Weights of a small GPT-style language model, trained from scratch on English Wikipedia: no position embeddings, 160M tokens.
MLP neurons of a small language model. Each row is named by its layer, matrix (up: input weights) and neuron, and shows model dimensions 0-63. Each number is 200 + 20 x the weight over its row's rms, rounded and kept within 0 to 999.
Before each neuron's rows, "fires on" lists the tokens most often at its 100 highest values on Wikipedia text that the model never trained on. A number after a token or word is its count.

fires on: " to" 26, " and" 25, " \"" 14, " (" 10, "=" 7, " or" 5
L2.up164,240,185,225,199,207,183,215,156,198,202,193,187,196,148,245,173,204,179,196,176,183,197,189,193,191,229,212,145,190,160,177,179,197,198,183,236,210,221,199,227,198,188,200,218,221,199,207,215,201,185,183,168,208,185,214,189,189,230,184,185,220,223,223,189

fires on: " |" 50, " (" 23, "s" 6, "," 4
L4.up101,188,187,194,203,195,219,206,202,223,175,205,195,230,196,199,192,155,196,155,202,214,201,207,179,230,201,212,175,176,206,200,215,263,163,211,215,144,201,214,171,237,204,210,205,162,189,195,204,212,187,213,219,246,220,210,181,214,201,162,194,228,192,208,208

fires on: "." 61, " that" 12, " the" 5, " of" 4
L2.up237,194,180,214,208,234,202,199,184,233,241,204,212,210,203,227,173,169,182,203,166,218,178,181,155,169,187,213,198,203,221,190,211,205,179,193,192,156,225,199,201,199,180,200,182,213,173,237,211,186,209,187,182,236,182,213,198,165,184,171,207,227,195,195,178

fires on: "ing" 51, "\n" 15, "d" 4
L2.up314,211,200,228,205,222,209,212,213,235,192,176,226,190,222,222,182,178,217,195,181,197,206,178,232,190,192,205,161,191,214,177,202,207,206,210,192,160,179,225,223,210,181,207,192,170,198,224,187,167,204,190,181,233,208,161,210,209,197,196,182,228,208,191,198

fires on: "," 92
L5.up359,208,175,191,203,190,156,223,192,215,211,170,193,245,192,181,202,194,186,167,196,219,191,183,240,221,162,221,214,194,201,205,193,232,204,188,205,187,183,183,236,204,183,214,175,218,189,209,191,218,187,157,196,213,194,183,191,189,202,180,243,217,211,137,204

fires on: "sq" 22, "eth" 9, " sat" 8, "es" 7, "eb" 6, "osh" 5
L2.up3,206,186,229,232,182,221,144,189,227,197,199,195,194,159,187,166,197,217,180,210,186,197,191,201,264,196,190,220,192,206,160,175,199,180,267,205,192,193,188,186,215,221,218,205,162,207,192,203,199,216,195,190,209,222,157,201,231,182,200,227,207,229,226,230

fires on: ":" 40, " that" 18, "." 16, ";" 13, " |" 11
L6.up193,193,141,222,229,195,200,190,194,213,226,215,199,214,207,189,202,185,192,166,197,192,177,210,219,193,195,210,194,205,222,170,205,195,169,189,213,182,213,227,179,198,170,210,178,209,161,208,209,204,235,190,192,234,204,192,201,213,168,178,205,228,183,180,216

fires on: "=" 26, " this" 22, "." 20, " the" 7, "," 6, " enc" 5
L5.up163,224,184,202,195,220,196,179,199,177,234,183,214,228,180,211,203,215,218,174,181,210,161,140,211,201,198,230,201,223,212,163,183,203,212,182,204,205,175,219,229,189,167,206,173,189,185,185,190,197,187,172,212,217,164,171,193,249,192,218,246,191,194,176,191

fires on: ":" 17, " for" 14, " to" 12, " would" 10, " of" 8, " |" 5
L5.up197,215,200,240,210,192,249,206,190,216,202,193,208,209,203,171,182,180,195,245,156,220,187,203,195,197,184,199,182,186,210,206,208,208,218,213,182,186,246,200,193,205,210,194,203,174,185,203,195,239,220,220,240,178,177,221,213,185,206,188,167,244,214,200,175

fires on: "-" 84, " In" 7, "." 6
L6.up82,173,159,218,216,194,164,153,182,183,225,197,204,183,191,200,183,223,205,200,192,192,205,193,209,177,219,199,192,196,209,193,206,188,183,213,220,210,207,178,183,165,236,225,150,199,198,178,205,201,205,201,214,225,196,194,143,203,180,174,234,213,209,174,238

fires on: "," 33, " in" 6, " from" 6, "83" 4, ";" 4
L4.up304,232,203,199,225,225,176,199,199,248,220,167,221,230,204,202,189,202,193,195,191,193,181,204,225,199,205,227,200,195,191,200,203,202,184,196,226,198,197,164,227,168,191,209,185,213,191,202,226,201,214,163,203,222,171,231,173,209,179,193,188,211,202,168,172

fires on: "," 45, " and" 14, " of" 13, ";" 7, " the" 5
L6.up317,215,168,235,209,201,186,215,198,215,193,197,221,236,206,212,193,217,185,171,165,179,174,206,221,198,201,193,162,204,211,143,209,232,182,184,209,188,186,196,225,204,194,197,205,215,195,235,197,189,202,165,189,209,156,186,201,205,189,190,206,206,213,190,203

fires on: " the" 33, " and" 18, " of" 8, "," 7, " that" 7
L6.up203,217,173,196,206,231,211,186,174,216,218,201,200,217,191,188,186,199,192,199,149,186,193,206,207,203,209,214,186,229,179,221,207,217,176,200,209,196,207,232,181,198,154,179,179,202,184,201,196,199,190,197,173,238,187,202,186,197,195,200,206,254,180,187,220

fires on: "." 39, " =" 20, "," 18, " were" 6, ":" 4, " of" 4
L2.up313,213,174,201,224,182,211,180,193,209,194,198,208,188,186,170,195,182,207,190,144,237,173,203,205,212,215,194,178,207,182,173,214,206,180,209,216,197,218,200,218,211,190,191,194,222,182,217,211,186,200,182,187,221,168,214,216,174,172,169,204,237,246,177,177

fires on: " of" 18, " by" 15, " |" 14, " (" 12, "," 11, " =" 6
L4.up420,185,190,196,243,189,216,194,208,229,181,197,198,198,207,214,186,183,202,180,180,198,175,198,235,200,172,190,172,169,216,215,210,205,190,205,209,182,227,182,184,197,230,207,206,187,195,179,180,234,217,196,224,229,187,240,168,210,204,182,203,233,218,179,191

fires on: ")" 56, " (" 24, "." 19
L2.up368,220,202,190,210,199,199,219,147,226,190,227,215,216,168,202,200,189,206,190,157,199,212,237,189,193,214,169,195,156,198,175,183,197,189,187,187,217,195,158,190,219,215,212,224,197,171,220,196,190,153,182,226,206,190,198,203,211,224,185,207,204,185,175,231

fires on: "=" 30, ";" 11, "," 10, " club" 5, " career" 5
L5.up243,205,175,196,206,197,192,220,181,178,171,161,198,217,227,240,217,193,213,155,203,205,182,199,171,179,170,238,204,188,202,196,193,206,202,197,200,183,208,195,236,227,188,213,194,202,197,209,201,189,201,171,187,213,165,207,169,228,220,182,234,210,222,174,256

fires on: "-" 50, "." 11, " exc" 7, " by" 5, " inc" 5, " -" 4
L6.up140,200,181,192,192,255,175,183,173,183,210,173,223,187,201,201,183,219,168,218,189,215,191,205,211,186,194,217,198,219,206,199,200,179,217,199,200,226,215,235,191,191,225,196,183,219,181,175,186,189,182,202,214,217,164,232,190,178,173,203,216,237,211,186,234

fires on: "\n\n" 84, "\n" 15
L6.up209,218,153,176,224,223,175,166,201,178,211,216,205,190,181,227,163,189,212,198,176,220,232,177,202,209,213,238,208,192,221,212,179,195,207,216,215,219,195,201,213,241,208,183,192,185,189,175,205,197,209,138,215,203,190,189,178,187,207,188,182,221,200,206,214

fires on: "," 59, " and" 38
L2.up479,199,172,189,224,227,200,200,189,214,213,157,212,201,199,184,194,228,210,197,140,197,228,176,199,183,218,220,184,179,178,161,192,217,178,174,170,222,201,198,222,208,179,193,213,187,197,169,210,205,180,177,175,230,173,177,194,218,189,222,234,220,208,172,214

fires on: "," 42, " the" 20, " =" 19, " and" 6, ")" 5, "\n\n" 5
L4.up314,204,181,207,212,210,198,216,180,203,183,163,199,210,193,233,194,210,201,170,158,190,187,217,169,174,225,217,160,189,215,182,201,207,169,201,208,210,187,208,213,186,199,202,198,210,199,175,179,182,202,184,181,205,156,169,187,233,214,192,212,219,224,183,204

fires on: "\n" 49, "." 44
L2.up43,180,207,187,231,250,188,197,203,211,197,172,203,214,216,203,176,198,217,171,204,220,202,155,207,203,196,197,192,206,210,190,180,197,189,218,212,203,214,216,243,207,179,202,150,211,200,205,165,190,194,185,219,230,175,188,211,204,174,195,216,223,198,169,204

fires on: "," 83
L5.up407,193,190,198,201,212,206,206,172,241,201,182,251,245,203,190,211,231,203,168,176,172,230,202,183,202,242,195,166,203,226,187,186,253,161,181,223,187,188,203,232,215,171,201,227,191,185,191,208,200,191,203,183,229,188,200,178,196,179,189,204,211,200,195,185

fires on: "\n" 91, "\n " 7
L2.up227,154,195,224,207,189,197,210,203,205,230,194,203,189,213,204,183,182,196,140,201,182,195,222,210,238,203,213,235,176,214,180,187,225,191,212,207,185,219,175,210,205,176,173,190,176,165,218,193,197,172,188,212,202,208,187,221,232,183,207,230,217,216,187,229

fires on: "\n\n" 100
L5.up218,220,165,169,187,219,195,187,175,227,191,256,226,211,167,212,171,207,208,186,155,204,189,185,217,231,244,206,164,185,217,191,199,226,189,203,216,200,177,201,196,194,215,202,199,172,183,151,208,180,186,202,211,206,189,198,182,232,183,177,219,210,211,226,218

fires on: "," 18, " a" 14, " at" 12, " located" 9, " the" 9, " on" 6
L4.up425,222,199,204,211,204,172,201,196,194,198,182,232,249,191,243,162,180,188,148,182,189,241,179,250,172,234,200,183,199,201,189,200,201,191,195,237,185,205,196,193,163,206,200,207,232,207,164,204,206,189,230,173,207,195,216,208,233,209,193,181,228,218,189,206

fires on: "-" 24, "." 17, " /" 12, "/" 12, " (" 12, ":" 10
L4.up59,205,199,230,206,203,204,199,186,200,170,200,199,179,203,207,172,200,200,199,168,212,151,213,195,195,190,159,203,200,209,169,190,178,186,183,225,177,205,193,190,208,210,185,191,175,180,239,202,205,171,181,192,180,202,203,174,195,177,194,203,200,189,203,223

fires on: "-" 83, " (" 9
L5.up79,220,199,199,246,200,210,203,194,197,181,170,201,221,175,222,197,195,194,182,207,207,199,199,206,196,218,189,188,177,216,214,173,239,167,198,214,186,206,184,176,213,201,195,236,226,186,251,167,193,190,193,218,192,201,216,204,197,214,183,181,215,198,176,239

fires on: " to" 25, "=" 16, ")" 10, " in" 7
L2.up396,221,189,242,228,216,170,200,156,183,226,195,218,205,171,246,229,226,205,187,168,206,195,197,201,190,199,165,148,196,211,183,209,210,193,183,238,219,230,202,203,206,212,190,210,231,195,208,212,183,189,191,192,202,185,202,203,210,218,162,205,191,226,199,193

fires on: "d" 25, "ed" 10, "ora" 8, "na" 6, "r" 6, "pa" 4
L6.up282,204,192,186,193,214,225,196,204,177,173,210,213,211,186,201,171,209,194,195,163,202,176,179,221,225,207,181,209,197,206,208,182,199,191,195,163,178,203,187,203,179,183,207,193,166,206,213,214,218,208,170,259,206,189,199,209,222,187,228,188,217,217,174,186

fires on: "." 54, " not" 16, " even" 8, " particularly" 4, "-" 4
L5.up355,234,207,180,212,200,198,185,183,205,173,241,212,198,196,205,183,234,218,196,176,200,183,194,220,195,153,206,197,178,221,215,160,231,218,204,224,175,198,215,205,237,203,229,189,170,195,197,186,169,201,163,211,213,212,189,191,227,203,197,246,226,222,195,208

fires on: "," 49, " and" 17, " that" 16, " each" 7, " same" 5
L5.up266,208,187,210,200,235,160,217,221,187,232,175,217,237,188,172,193,226,228,187,194,204,200,165,215,199,175,196,203,186,213,178,198,188,206,191,182,203,206,206,233,196,173,221,191,175,207,198,214,189,209,151,193,215,165,219,187,213,201,186,222,199,214,169,175

fires on: " |" 44, "," 28, "." 9, ":" 7, " -" 6
L4.up255,212,188,222,216,173,215,197,185,237,222,171,191,222,184,221,163,180,189,189,182,190,179,207,195,209,182,239,187,216,243,196,202,214,191,214,212,199,229,181,173,207,207,209,182,194,193,205,189,223,228,228,213,202,200,203,182,177,221,184,193,231,220,199,168

fires on: "ed" 34, "d" 16, " of" 13, " up" 10, " in" 7
L6.up212,179,210,232,196,204,220,192,164,155,171,227,222,190,186,222,203,183,217,185,187,169,168,190,225,221,171,185,195,169,179,227,193,228,207,209,177,185,225,213,218,215,173,215,217,164,196,213,184,226,200,201,257,218,180,190,194,218,227,205,155,218,216,177,188

fires on: "\n\n" 55, " =" 45
L2.up383,218,182,162,190,183,211,169,175,184,206,224,200,184,184,216,156,178,202,194,172,204,232,173,189,216,244,234,159,198,209,203,195,220,180,214,236,188,155,211,197,207,200,209,185,185,183,194,189,211,220,186,197,223,175,182,158,205,185,166,211,202,188,187,232

fires on: " of" 34, " (" 29, "," 20, ";" 7, "'" 6
L4.up145,168,185,240,243,241,197,199,187,238,194,145,190,208,198,217,201,184,198,169,157,220,164,235,213,212,174,236,157,177,176,212,204,202,186,183,197,177,239,179,197,198,176,205,221,202,190,226,214,190,189,216,184,248,179,180,188,207,214,201,183,233,239,191,199

fires on: "=" 41, " (" 35, "." 11, "|" 7
L2.up440,191,209,223,200,203,181,219,189,204,192,188,226,239,205,182,174,233,197,205,195,199,209,234,192,216,215,196,217,193,208,189,198,190,180,188,228,190,198,197,192,192,214,207,215,186,189,260,202,192,208,194,223,185,191,180,178,171,184,173,185,179,196,192,237

fires on: "." 72, "-" 10, ":" 8, "See" 4
L5.up5,208,223,177,208,212,179,159,195,199,206,207,215,219,190,223,146,211,212,186,191,181,199,198,226,220,193,188,176,196,209,193,153,203,176,188,224,200,200,193,197,236,196,224,193,181,175,184,216,190,197,181,224,196,195,186,140,216,190,216,233,204,188,190,196